{
  "head_dim": 64,
  "norm_place": "pre",
  "norm_eps": 1e-05,
  "rope_theta": 89700.0,
  "attn_scale": 0.125,
  "init_std_o": 0.00561,
  "init_std_down": 0.00343,
  "optimizer": "muon_variant",
  "learning_rate": 0.00662,
  "lr_mult_o": 3.0,
  "lr_mult_down": 0.7,
  "schedule": "wsd",
  "doc_mask": false,
  "train_tokens": 900600000,
  "max_steps": 14032
}
MLP neurons of a small language model. Each row is named by its layer, matrix (gate and up: input weights; down: output weights) and neuron, and shows model dimensions 80-175. Each number is 128 + 24 x the weight over its row's rms, rounded and kept within 0 to 255. A neuron's up and down rows have the sign that makes its largest values positive.
After each neuron's rows, "fires after" lists the tokens most often just before its 100 highest values on Wikipedia text that the model never trained on; "fires before" lists the tokens most often just after its 100 highest values on Wikipedia text that the model never trained on.

L9.gate231 [144 133 126 131 134 125 152 141 149 138 156 144  91 120 110  98 126 105 120 128 135 102 151 125 178  83  65 108 110 127 104 142 118  94 128 115 104 147 105 139 143 127 105 153 136 172 118 127 144 130 113  98 120 148  89 137 137 145 124  98 135  98 173 151  96 129 155 109 142 118 106  73 156 106  88 131 129 125  79 120 142 123 102 154 145 126  58 150 165 133 113 117 155 109 141 153]
L9.up231 [117 156 125 101 131 160 107 114 139 122 108 149 113 147  70 126 146 122 119 130 120 138  99 155 192 144  71 132 136 119 124 126  52 127  93 134 137 149 125 142 142 101  96 130 125 149  90 144 126 138 127 122 105 124 113 140  81 102 121 118 145  99 115 161 117 141 129 104  99  97 141 104 130 116 173 114 113 143  75 139 132 116 156 129 143 141 106  94 140  85 119 139 153  91 150 106]
L9.down231 [144 130 167 109 111 117 122 155 105 136 124 132 114 144 152 143  87  77 157 131 132 169 106 120 142 187 109 118 180 137 128 171  88 111 147 118 120 152 102 111 142  98 158  88 129 161 134 136  91 132  74 114 138 164 116 133  89 134 137 135 129 118 124 149 137 116 137 120  87 123 153 120 109 102 119 100 135 120 144 120  84 126  99 139 202 160  71  90 176  89 138 132 121 122 126 131]
fires after: "-", "|"
fires before: "-", " the", "|"

L12.gate249 [170 151 103 128  83 114 126 163 100 125 162 118 131 151 153 118 109 139 112 149 144 121 104 117  88 114 120 131  86  94  96 127  59 155 174 118 170 154  76 155 161 112 163 137  66 109 164 127 124 129 115 125 112 122 141 143 136 129  94 140 141 123 132 142 129 128 152 140 150 167  90 127 162 125 107 117 139  96 140 110 124 124  92 141 161 136 105 118  76 172 166 152 127 124 125 112]
L12.up249 [117 116 133 137 124 120 167 138  98 140 131 178  93 130 134 130 128 125 119 120 104 150 128  97 134  82 107 124 127 158 114 100 101 118 154  96 142 156 116 172 171 123  98 165 161 162 145 123 176 134 122 117 116 142 107 162 144 133 129 144 140  95 170 117 133 114  76 120 120 154  92 131 155 103 135 112 104  73 186 115 123 114 106 108 137 141 163 153 113 155 146 159  70 101 153 144]
L12.down249 [151 129 107 154 112  93 117 143 129 122 125 140 151 116 107 147  92 148 129 128 167 134 118 100 131  81 115 112 135 124 147 123  98 154 139 128 117 171  90 145 156 102 110 156  96 152 139 122 142 130 131  79  93 138 142 105 142 123 127  99 154 149 107 104 163 131 105 144 159 139 120 121 157  87 148 126 133 113 150 151  98 105 122 119 149 116 152 120 130 157 113 108 120 117 107 121]
fires after: ",", " 13"
fires before: "7", "6", "3", "9", "0", "2"

L9.gate542 [107  99 118 102 146 151 145 130 118 113 150 131  98 157 158 127 103 155 120 110 103 100 128 162 114  70  87 134 121 117 134 116 144 127 133 122 163 146 142 159 134 127 131 112 115 102 112 137 103 160 111 147  95 154 145 145 113 133 147 149 192 119 135 153 152 150 124 117 131  97 151 150 159  97 130 138 108 100  83 155 119 119  74 101 147 145 152 150 121 131 124 111  78 135 129 165]
L9.up542 [107 137 136 102  96 115 129 147 105 146 138 151 126 128 122 137 130 164 167 108 148 162 123 121 183  97 105 129 141 117 158 164 110 141 158 149 133 147 150 145 128 111 172 131 151 162 122 156 143 128  92 131 115 146 117 173 123 144 147 128 106 118 127 137 130 121 100 124 103 182 100 146 136 109 114 148 121 123 122  95 130 173 163 143  77 109 160 137  86 126 130 181 106 152 132 190]
L9.down542 [142 166 135 148 127 121 151 143 133 162 133 140 133 124 120 112  92  93  89 105 114 193  99 139 129  95 137 132 129 122  80 123 126  89 120 112 165 112 114 159 161 106 169 107 149 155 120 143 120 155 126 116 116 141 131 139 188 136 142  96 104  96 135 115 140 114 148 103 131 158 144 119 129 104 106 151 115  98 137 163  91 109 135  97 165 123 120 142 129 124 133 128 108 141 138 138]
fires after: ","
fires before: ",", ".", " |", ";", " ("

L4.gate987 [108 127 117 156 144 150 106 132 125 118 166 161 149 122 164 153 166 139 107 129  70  97 112  97 134 122 105 166 144 146  88 143 135 152 160  86 116 130  92 137 122 102 142 154 144 107 111 189 137 110 118 107 140 155 111  97 125 138  96 118 134 131  97 166 153 134  77 123 132 136 125  88 148 151 186 144 141  89 142 117 129 120 125 124  93 147 139  96 147  98  91 120 128 116 119 117]
L4.up987 [114 120 122 103 140 149  77 156 132 128 123  95 155 115 203 130 117 147 112 144  86 103  95  88 157 146  93 148 114 112 120 101 114 186  96  73 136 141 100 129 137 110 141 119 181 107 133 150 114 140 140 144 145 109 149 113 141 117 132 146 116 102 105 139 155  85 135 154 135 160 156 140 151 110 164 110 114 136 128  73 147 121 138 120  79 110 163  90 140 123 117 101 163 129 161 124]
L4.down987 [114 161 174 105 158 103 142 104 140 118 144 155 169 107 120 192 163 138 132 109 104 115 136  96 100 144 131 150 151 171 146  82 104 124 159 148 162 110 162 173 154 150  72 136 160 121 129 172 142 151 159 106 116 136 112 152 121 136 142 127 157  73  97 109 192 166  95 135 128 177 125 111 148 146 138 141 153 141 122 141 134 115 121 127 163 141 118  97 131 111 128 133 129 176 129 134]
fires after: " |", ";", " Fer", " 2"
fires before: " |", " 2", ";", "v", " 6", " 1"

L4.gate70 [101 151 110 124  97 140 177  99 149 122 131  71 144 146 115 127  96  94 113 104 111 102  85 108 108 143 144 167 127 170 163 121 123 124 142 124 142 120 108 118 103 128 128 131 139 157 115 132  83 141 144 150 153 126 139 127 111 140 107  98 143  95 165 130 147 126 133  98 146 148 150 164  91 132 119  95 123 131 103 107 138 141 117 131 149  96 101 112 101 122 131 133 148 149 172 112]
L4.up70 [132 122 156 155 191 131 151 188  89 132  96 146 131 156 142 104 115 118 146 129 110  88 151 132 103 106 117 118 105 126 157 157 168 154  92  97 126  87 132 102  94  67 124 122 116 129 117  77 109 109  88 133 149 162 148 111  90 157 112 103 113 122  98 147 117 115  73 136 145 108 116 156  82 128 143 145 136 107 109 118 131 148 160 108 130 165 150 105 111 159 116 120  99 117 151 119]
L4.down70 [ 89 122 113 101 114 158  95 141 136 109 152 157 110 118 135 122 127 166 127 134 115 140 105 124 141 118 148 155  88  92 125 147 142 109 132 152  80 110 153  93 154 105 137 155 162 115 111  73 123 116  69 157 122  89 109 142 159 144 131 135  58 138 137 107 159 189 158 133 119 159 131 143  95 153 144 142 108 130 154  95  81  98 131 140 147 147 104 154 110 132 110 126 133 112 134 198]
fires after: " 6", " 5", " 7", " 8"
fires before: "4", "5", "7", "3", "6", "1"

L12.gate319 [134 134 154 163 153 116 103  87 148 160 108 132 120  94 120 137 102  53  85 186 125  83 133 128  99  95  90 126 145 173 120 113 176 137 143 105  95 102 117 172 145  99 136 120 101 125 163 162 103 124 157 141  93 143 127 125  77  83 134  97 136 135 127 111 162 140  94 101 132 155 127 166 108 129 141 127 109 126 148 109 112 156 122 177 132 131 126 114 135 108 173 129 104 147 127 136]
L12.up319 [112 139 148 185  97 108 146 115 111 100 130 136 114 133 149  65 129 146 152 134 192  81 152 145 143  99 135 121 103 130  79 132 128 132 171 142 139  88 154 100 116  94 107 125 143 120 137 147 148 118 130  89 118  87 135 131 111 135 142 121 115 106 153 140 141  92 137 142 128 154 155 134 109  82 140 101 116 154 160 111 118 169 126 134 137 152 120 137 147 157 141 113  91  91 110 127]
L12.down319 [132 135 109 107 140 163 121  77 150 118 123 132 143 112 131 131 195  87  67 107 138 145 151 144 116 115 138 117 107 161  94  87 156 142 127 124 143 126 108 127 132 117 116 139 129 115 140 153 103 179 126 125 153  89 144  96  95 122 144  94 145 108 139 127 156 138 152 134 124 119 152 122 233 118 149 146  92 156  89 160 115 135 131 128 103 117 108 100 154 164 102 119 120 139 164  80]
fires after: " |", ";"
fires before: " |", ";", ","

L6.gate653 [180 150 155 128 122 141 133 146 119  93 144 163 160 165 116  82 161 106 137 124 153 130  62 123  96 141  97 137 131 109 112 190 150 118 136 152 127 107 111 130 150 130  94 154 150 114 142 133 170 116 191  92  91  79 114 146 113 175 107 123 118 134 116 108 135 114 123 140  89 147 126 137 160 158  91 115 106 111  99 103 168 115  96  90 136  87 153 116 113 118 128  96 133  95 116 102]
L6.up653 [144 113 134 149 151 128 151 133 148 110 133 103 113 125  92 168 170 125 137 125 116 120 135 107 154 153 139 136  86 126 133 124 162 142 127 137 154  99  80 134 124  80 150 129 130 162 136 152 111 122 157 108  84 109 150 118 140 131 142 161 126 166 137 103 115 154 113 114 101 136 111 126  84 149 131 122 124 139  99 106 136 163 103  87 117  91 149 127 109 148 150 116 155 138 121 122]
L6.down653 [119 111 119 144  94 137 146 109 118 124 112 170 127 154 144  76 147 156 123 126 164 154 105 121 145 125 138 161 106 140 120 118 117  97 117  86 153  63 171 113 104 101  75 144 178 141 128 152 142 128 153 106 115 103 132 153 130  90  97 118 140 111 156 139 124 138 179 119 125 124 161 166 183 143 102 132 134 120 117 199 126 135 116 116 167 101  99 114 128 145 121 137 110 107 144 105]
fires after: "-", " rail", " Play"
fires before: "|", "-", "ad"

L9.gate589 [141 120 146 116 139 107 127 129 167 151 132 155 133 145 104 175 109 130 103  84 121 169 139 124  86 129 117 137 139 162 155  95 143 111 128 168 112 159 114 107 145 107  92 147 120 153 110 137 104 126 142  82 144 149 129 143 177 167 108 142 101 124 121 110  99 136 192  95 118  98 118 124 142 112 160 129  99 113 133 123 141 154  96 156 125 123  95 151 114 137  97 114 161  74 127 158]
L9.up589 [109 141 161 166 111 161 129 107 134 170 111  79 134 122 102 143 116 123 106 173 138 106 167 133 146 159 133  92 144 140 149 102 120 110 129 100 129 127 149 167 103 127 128 117 123 144 128 117 122  94 153  96  80 161 136 128 112 142 147 126 118 101  86 136 134 103 133 117 138 102 118 138 144  98  87 118 113 102 151  75  88 110 114 136 101 105 163 118 112 105  64 155  90 101 143 132]
L9.down589 [166 133  78 138 118 116 141 116  90 116 127 137 128 112  94 136 116 124 133 168 118 132 133 172 110 128  99 136 108 135 130 129 119 125 117 145 138 130 115 103 141 146 115 168 138 143 120 104  94 128 150  95 173 127 112  92 157 174 139 127 133 163 124 113 111 104 123  76 130 115 102 140 129 130  89  75 113 157 129  78 168 131 134 163 131 111 106 147  91 107 168  94  93 140 142 167]
fires after: "."
fires before: "."

L4.gate526 [186 124 183 136 153  94 159 152 105 145 134  75  86 153 127 130  98 112 137  94 157 164  90 156 100 129 108 131 118 128 125 149 125 163 123 103 122 169  56 145 156 125 133 122 112  95 116 144 156 135 139 148 135 164 119 149 161  95 142 115 150 130 157 140 163 149 110 118 125 107 103 153 169 137 160 128 166 137 142 109 107  98 159 139 180 131  84 162 143 120 100 141 124 120 160 120]
L4.up526 [138 125 121 138 148 133 102 156 133 113 147 142 141 123 157 100  92 143 111 104 162 107 121 154 148  95 117 136  79 107 165 149 138 147 125 101 165 154  98  87 123  97  96 125  94 140 128  93  85 158 151 141 139 166 138 130 129 119 124  88 125 125 131 134 177  87 129 121 149 107  93 174 129 117 166  94 178 137 137 112 136  77 131 170 127 171 112 180 158 150  90 121 130 113 124 115]
L4.down526 [102 141 110 150 146 117 142  93 127 125 113 147 168 165 144 105  97 124  68 105 166 143 157 138 118 121 125 150 129 103 139 115 148 160 112 105 145 139 112 114 168  96 113 173 113 132 145 109  76 155 138 125 157 136 134  91 136  99 133 126 152 130 157 164 158 106 150 165 125  91 143  88  90 136 107 133 145 197 162 142 168 144 137  79 114 148 132  98 140 115 138 101 156 142 133 109]
fires after: "In", " In", " fa"
fires before: ",", " he", "ult", "e"

L12.gate112 [184 124 116 108 164 125 130 146 147 140  91 109 136 103 129 128 119 116 166 112 143 188 117 140 136 123 130 128  92 159 132 146 110 114 121 154  95  94 102 138 105 143 147 167 159 107 115 137 120 152 122 142  95 119  98  89 134 113  93 116 150 158 122 128 158 140 172 182 157 182 102 145 173  96  96 161 118  97 166 152 127 141 120 122 117 130  87 149 134 112 129 160 147 126 122 121]
L12.up112 [100 125  96 144 106 114 112 135 121 167 143 103  93 136 103 143 103 137 120 133 165 114 124  75 143 127 126 126 100 179 103  89 136 119 119 103  98 101 125 152 115 114 154 174 123 117  97 160 167 163 127 113 127 119 148 141 127 133  61 121 111 154 185 124 108 127 117 136 105 132 113 134 156 129 149 150  97 152 115 122 120  75 123 111 166 151 116  89 150 106 130 131 112  96 121 122]
L12.down112 [154 128  99 129 152 149 132 114 153 157 125 143 108 137 148 120  81 124 148 113 105 115 170 104 129 130 124 145 131 111 181 122 108 117 164 131 106 102 200 142 111 159 113 142  75 112 134 115  98 138 130  98  95  99 152 174 151 144 124 124 112 101 112 166 116 146 119 119 144 103 153 102  67  96 119 145 164 139 161 121 166  81 120 134 147 150 159 134  69 133 175 138 115 130 137 141]
fires after: "-", "|"
fires before: "-", "\n"

L4.gate959 [148 119 151 159 136 114 139 115 152 120 108 155 132 121 173  88 126 119 170 119 118 121 147 118 130 136 119 144 146  99 105 155 103 144  98 114  73 106  99 167 112 111 163 120 179 135 123  86 161 142 135 168  96 151 134 137 126  92 132 114  75 132 157 154 148 105 113 128 100 129 108 120 135 107 134 157 152 119 171 119 123 149 126 123  99 181 103 145 158 106 122 138  90 158 159 113]
L4.up959 [116 116 176 145 144  81  70 128 158 121 171 122 130 183 122 121 131 128 121 102  98 148 147 100 119 115 114 139 143 107 104 149 144 176 103 118 121 134 138 124 153 104 157 123 143 128 177 119 148 138 126 114 117 148 126 113 118 104 102 160 165 101 107 123 148 132 123 181 136 139 132 127 119 125 108 120  93 147 103 152 198 120 140 140  89 107  95 120 133 126  86 171 109 112 154 133]
L4.down959 [141 128 142 144 148 123 135 146 143 126  87 126 188 132 141 127 135 121 168 122 134 161 147 118 106 109  87 115 135 117 102 121 126 128 105 119  91 121 139 169 111  94 182 121 126 128 116  96 113 155 130 101  91 166 151 141 145 110 123 120 148  90 132 137 107 141 131 149 126 121 111 123  44 130 121 164 150 150 124  85 155  71 138 139 119 128 135 145 164 112 112 181 105 149 159 136]
fires after: "-", " %"
fires before: "-", "\n", " ±"

L12.gate457 [187 125 126 164  87 118 140 150 108 139 135  82 101 122 151 159 139 111  97 148 132 109 118 106  85  74 166 160 133 130 128 152  89 130  92 111 156 102 167 135 143 112 150 127 162 120 123  55 129 166 149 170 150 125 137 150 120 148 143 133 115 139 145 142 167 151 117 150 120 122 105 134 129 140 131 166 112 137  89 127 139 115 149 109 101 154 122  66 150 106 111 117 141 144 112 146]
L12.up457 [149 122 136 104 128 139 105 157  97 133 165  94 114 145 122 117 145 137 100 183 171 132 123 115 120 136 107 146 104  83 130 100 130 158 125 150 150 165 124 112 167 153 144 128 131 128 143  98 113 134 129 154 124 138  93 132 121 129 139  74 119 135 115 180 136 148 116 132 160 149 113 160 143 124 148 133 112 126 136  82  86 109 154 107 133 164 139  66 132 127 110  96 152 120 162 102]
L12.down457 [ 96 104  99 120 111 116 120 144 148 119 121  88 122 133 150 110 123 176 112 191 116 143 117 199 150 198 171 103 134  83 167 158 138 140 113 134 117 120 149 122 135  92 139 112 131 126 158 123 128 152 117 103 108 120 159  94 130 155 181 153 104  91 172 160 136 166  94 138 124  83 135 126 153 125 160 146 125 140 120 140  69  92 132 128 118 130 133 149 148 157  99 144 109 137 136 129]
fires after: "\n", " 2", " 4", " 3", " 5"
fires before: " 3", " 5", " 4", " 6", " Total"

L6.gate513 [164 125 150  97 131 138 126 157 125 120 101  64 101 129 100 120  98 121  93 135 143 125 133 180 135 154 113 132  97  96 103 149 123 140  90 135  97 132 142  75 208 117 179 135 145 132 149 116 125 172 156 114 155 145 105 143 120  72 132  98 136 119 113 133 114 113 138 118 139 126 137 146 158  86  95 154 112  81 128 114 103  79 147 104 144 133 111 134 138 133 108 114 128 112 121 109]
L6.up513 [103 152 170 124 102 106 133 124 125 129 109  90 132 139 102 105 122 135 103 159 141 128 116 120 130 115 114 125 108 157 118 116 174  75 137 120 122  98 139  83 171 178 141 140 118 177 119  95  71  99  88 125 118 116 141 142  74 128 122 116 153 118 144 159  69 138 142 133  98 157 161 144 121 136 136 148 131  92 134 188 116 120 129 189  87 166 102 100 147 123  97  70 175 123 104 151]
L6.down513 [133 128 116 126 101 120 104 123  99 126 170 100 121 127 115 137 127  76 121 107 124 130 173 104 137 159 130 147 168 148 128 108 111 155 115 162 125 100 117 104 128 152 111 139  90 129 142 107 129 151 127 124 109 130 105 161 151  98  92 111 116 161 159 115  83 112 179 126 151 133 114 112 125 124 122 109 113 134 160 178 144 116  90 136 153 140 150 136 141  94 139 111 148 130 137 116]
fires after: "-", "|"
fires before: "-", ","

L12.gate382 [141 166  93 112 175 153 165 131 161 142 153 157 139 126 111 146 143 151  58 115  93 139 138 144  93 119 128 137 101 138 120 133 137  88  78 119 108 137 114 148 176 137 155 122 134 126  97 110 148 143 105 127  87 131 161 116 115 138  64 121 115 161 127 129 122 124 148 125  98 141 156 141 165  83 136 160 103  80 146 135 123 148 115 107 159 124 136 125 134 115 126  93  81  99 153 160]
L12.up382 [135 150 156 140  93 151 107 165 111 128 138 104  94 124 124 134 154 140 105 135 144 138 136  83  93 132 116 121 118 118 112 103 137 133 143 108 160 183 105 109 128 135 125 125 114 114 120  95  67 125 170 146 135 135 127 106 134 174 126 137 121 154  92 154 114 101 143 120 131 128 144 174 138 129 119 131 128 128 146 128 114 167  98 108 146 108 108 160 133 150 166 141 100 131 123 124]
L12.down382 [102 126 200 117  85 140 155 119 104 125 119 169 120 103 124 118 116 160 130  79  93 136 162 120 148 209 136 165 122  65  83 123 105 113 132 133  97 128 124 124 138  87 141 142 133 116 109 111 137  81 117 124  89 123 151  92 151 138 121 133 138 131 138 153 119 143 180 115 157  84 158 145 107 130 122 164 171 112 123  95  85 131 138 111 156 135 132 121 135 137 167 108 108 143 161 134]
fires after: ",", " United", "."
fires before: ",", ".", "\n\n", ")", ";", "\n"

L2.gate578 [ 71 119 164 179 124 102  79 109  96  98 145 137 172 182 142 144 141 156 132 158 131 120 116 139  94 104  82 159 118 163 112 129 146 101 133 105 150 127  93 117 147 143 158 146 123 110 124 128 126 130 137 137 121 128  98 114 114 132 116 125 124 133  95 144 156  84 125 118 147 132 143 145 117 154 127 116 140 127  95 105 151 103 104 124 139 155 164 125 163 177 128 133 121 120 108 113]
L2.up578 [124 156 135 145  66 136  94  96 113 133 133 107 191 156  92 109 162 135 127 158 109  85 100 143 122 181 134 128 141  98 139 132 134 145 104 144 140 122 116 123 137 132 127 149  97 126 152 112 104  72 179 130 179 119 135 126 111 142 138 114 147 131 132  85 118  86 142 161 121 171 135 128 173 149 160 119 128 126  78 156 148 141 157 130 157  76 164 128 126 130 170 121 186 115 139 131]
L2.down578 [113 120 131 104  70 110 179 109 161 119 120 135 139 134 107 131 132 125 122 113 143 122 174 111 153 145 166 100 134 151 163 142 137 126 127 155 114 145 113 112 119 134 121 160 132 126 154 117 138  97 141 111 137 152 114 157 105 157 112 100 149 107 112 136 109 130 111 138 135 102 151 165 151 105 174 142 163 108 138 128 138 126 102 170 173  77 134 159 140 143 134 110 151 139 152 161]
fires after: "|", " of", " rec", "-"
fires before: "-", "{", "ict", ":", "ed"

L8.gate326 [121 152 137 108 141  99 119 138 101 159 138 138 107 118  85 135 155 102 180 177 124 144  87 108 116 104  70 104 110 134 129 158 109 158 121 123 164 142 156 132 150 139 144 100  80 125 121  84 137 150 125 115  99 119 127 172 148 161 165 107 120 112 158 110 107 123 136 132 122 136 117 128  40 113  83 138 118  96 177 187 155 181 142 136 113 126 125 119 105 166 123 144 116 127  92 116]
L8.up326 [143 171 142 106 124 128 110 118 145 151 133 158 112 160 132 153 137 110 100 117 123 139 154 144 134  83 153 147 115 155 151 145  96 150 120 141 124 131 111 132 117 101  91 109 150  80 123 127 138 127 155 104 103 138 145  89  86 117 163 120 124 107 118  94 115 127 126 127 134 122 145 143  41 124 121 163 123 149 118 169 130 147 128 169 127 112 146 129  87 111 146  94 142 140 136 159]
L8.down326 [125 109 132 105 100 131 174 105 123 102 182 114 128 158 141 103 162 131 127 137 110 125 131 102 146  93 170 142 144 107 105 129 116 105  96 139 106 131 130 100 105 155 131 140 134 145 179 126  97 117 131 148 113 147 125 108  96 113 116 122 145 159 117 142 133 153  91 147 106 168 110 145   0 136  99 117 149 105 127 149 153 104 118 123 139 174 157  85 116 145 128 130 140 132 136  95]
fires after: " |", ")"
fires before: "|", "-", "\""

L10.gate495 [188  76 139 124 130 131 131 124 121 178 123 122 112 112 150 126 129 114 124  85 113 178 142 116 104 113 121 134 124 141 103 114  93  75 148 114 133 111 179 159 139 116 172 168 153 115  90 100 128 112  91 103  67 178  82 124 113 146 122  92 108 153 145 150 136 131 150 136  80 134 154 159 156 144 115 106 129 139 110 155 115 120 113 156  57 104  77 126 176 132 121  95 160 104 141  98]
L10.up495 [146 110 130 113 131  83 129 135 149 128 151 107 112  99 131 135 139 100 135 130  96 149 169 104 125 134 100 119 132 169 128 155 164 132 142 144 102 158 120 128 130 126 134 102 121  76 143 113 100 124 155 105  95 120 117 127 122 121 175 190 129 111 133 106 153 131 129 146 149 129 160 159 123 125 117 133 144 113 144 121 118 166 141 113 155 121 103 125 147 129 121  95  63 133 126 133]
L10.down495 [157 105 141 126 104 132  96 111 150 145 158 151 126 122 119 142 155 120  85 160 122 158  80 154 162 125 160 119 114 109 152 124 120 139 129 171 155 150 167 135 130 120 153 118 101 124 140 131 122  97 125 116 124 136 157 126 149 125 168 142 119 107 128 104 110  91 153 134 146 150 101 140 155 151 134  97 115 152 109  64 150 125 129 140 133 114 135 149 107 125 112 127 104 154  98 119]
fires after: ",", "19", "born", " 18", " April"
fires before: ")", "–", " –", " (", ","

L6.gate239 [159 113 135 113 123 138 135 114 133 148 125 133 112 150 142 111 142 151 140 117 118 120 113 138 108 103  78 128  92 129  86 103 133 100 139 128 146 141  95 128 144  95 143 153 116 125 138 100 126  96 124 101  90  92 103 130 158  73 146 159 116  98 147 136 121 141 165 116 145 172 142 121 184 107 156 153 136 135  90 143 147  99 156 156 138 122  87 124 155 126 141 126 109 149 152 115]
L6.up239 [135 110 149  65 156  90 109 140 101 130 125 139 148 119 117  98 130 143 190 124 119 138  94 101 135 136 136 161 173  96 102 130 173 117  88 154 134 109  96 125 102 154 102 129 103 147 116 123 152  78 118 152 110 151 116 101 106 118  88 167 164 148 129 105 133 112 125  90 109 153 137 145 110 121  88 120 152 109 110 200 127 116 147 185 113  74 137 158 135 114 134 112 119 161 135 146]
L6.down239 [118 116 111 141 121 131 126 103 157  88 122 125  99  96 130 116 120 160 127 160  60 130 148 125 154 131 116 187  76 115  95 135 128 142 138 128 144 140 138 108 137 177 140 174 148 142 107 125 166 148 151 113  92 105  98 128 126 113  73 159 128 172 136 125 140 132 144 159  91 115 120 124  58 113 158 108 134 161  91  88 106 125 123 148 114  99 121 117  96  86 117 111 108 141 139 109]
fires after: "–", "-", "/"
fires before: " |", "\n", ";", " season", ":", "-"

L10.gate315 [ 81 119 148 153  95 184 117 144  96 202 191 147 135 111 118 128 133  91 121 127 143 136 140 112 141 108  82 110 134  92 119 160 108 119 147 165 117 108 124 143 148 119 126 155 128 138 147 122 165 131  94 172 153 129 104 118 145 114  95 132 121 120 136 181 109 109 148 102 140 158 123 144 137 114 142 111 122  74 122 129 101  75 144 125 165 151  61 128 108 141 128  75 107 112 112  84]
L10.up315 [ 90 165 103  84 131 108 135 141 133 118 134 105 163 146 117 106 133 134 154 124 145 163 100 162 176 124 101 117 127 169 123  82 158  91 155 165 132  95 125 129 113 146  98 142 117 146 143 101 120  98 117 145  98 136 129 142 129 162  98 116 135 129  95 122 115 122 132 142 154 140 114 150 139 154  95 123 149 155 140 127 176 122 133  51  98 135  80 138  63  96 184 122 101  75 151 128]
L10.down315 [ 86 155 157 110 150 107 129 148 162 115 109 146 136 129  97 116 148 110 175 130 125 110 114 153 160 114 113  96 129  96 119 111 171 125 130 171 148 135  72 124  85 142 126 171 120 154 122 132 120 118 116 145  98 102 147 157 114 102 138 160 194 151 128  96 133 119 124  70 140 118 157 161  47 155  94 156 152 139 171 120 146 141 123 134 142 113 119 120 104 104 158 147 117 116 128 110]
fires after: "|", " |"
fires before: "|"

L2.gate957 [160 130  96  80 122 104  80 136 146 125 110 117 107 131 112 131  83 106 101  94 130 130 121 124  75 140 113 145 141 120 124 138 129 115 163 137 133 152  94 137 157 125  78 144 145 187 157 148 174 172 134 138 148 149 135 139 166 126 118 174 146 132 123 120  82 133 146 147 191 107 125 121 143 152 132 136 116 148 102 154 147 150 141 135  92 144 151 118 142 138 143 165 139 108 154 137]
L2.up957 [111 136 124 136 141 156  84 144 146 110 132 142 159 104 132 139 175 142  71 127 139 136 139 126 121 151 132 108 144 144 107 129 127 117 109 158 132 149 135 161 108  90 116 103  93 158 113 110  96 153 132 115  92 179 153 104 128 140 124 146 143 105  79 174  93 149 141 136  98 129 116 110 160 165 128 111  96 138  94 103 110 187 201 108 120  98 145 101 165 135 108 195 174 115 132  84]
L2.down957 [123 148 127  99 148 164 132 125 144 123 150 148 121 159 120 125 152 119 143  87 111 128 130 113 149 167 147 102 144 136 116 152 135 122 132 150 111 141 176 138  97  90  95 103 139 130 130 125 105 161 127 129  76 152 126 157 116 116 157 140 130 158 126 136 129 150 144 147 127 150  87  87 150 131 140  97  91 146 135  93 123 169 148 132 152 136 186 134 138 106 145 178 156 103 140 119]
fires after: " |", " rel", " was", " Cr"
fires before: " |", ".", "ation", ",", "d"

L2.gate501 [112 134 135 150 109 132  80 128 120 125 127 106 158 124  90 128 105 138 151 114 101 115 110 127 103  96  98 123 143 147 141 155  76 120 142 129 151  90  86 117 144  73 126 120 125 141 131 141 126 146 160 176 170 126 144 118 102 130 105  95 103 161 124 124 113 125 183 137 162 133  93 158 108 152 149 128 102 178 119 112  98 114  91 144 113 123 150 150 107 153 112 155  93  74 109 133]
L2.up501 [114 137 158 111 126 104 120  98 152 108  98 164 122  89 125 130 168 152 149 148 137 160 141 116 164 155  96 157 119 143 117 118 136 116 114  78 103  77 147 188 137  99 154 166  91 142 145 141 153 148 131 126 129  94 151  98 139 101 139 124 130  87 120 141 123 128 173  76 129 150 161 177 146  93 127 137 116 138 123 163 136 116 163 107 128 132 126 120 153 123 125 159 143 131 143 180]
L2.down501 [128  99 128 103  90 141 120 100 180 133  95 122 138  98 118 138 115 155 114 167 115 117 119 137 125 116  96 130 122 149 145 115 147 180 116 143 164 107  99 151 180 145 142 160 153 121 107 105 138  87  92  75 138 112 142 111 109 113 150 135 125 119 142 112 128 145 130  82 180 110 149 163 208  94 105 140 124 108 112 154 134 113 123 126 165 150  73 173 129 137  92 147 141 141 163 145]
fires after: "|", "-", " sub"
fires before: "-"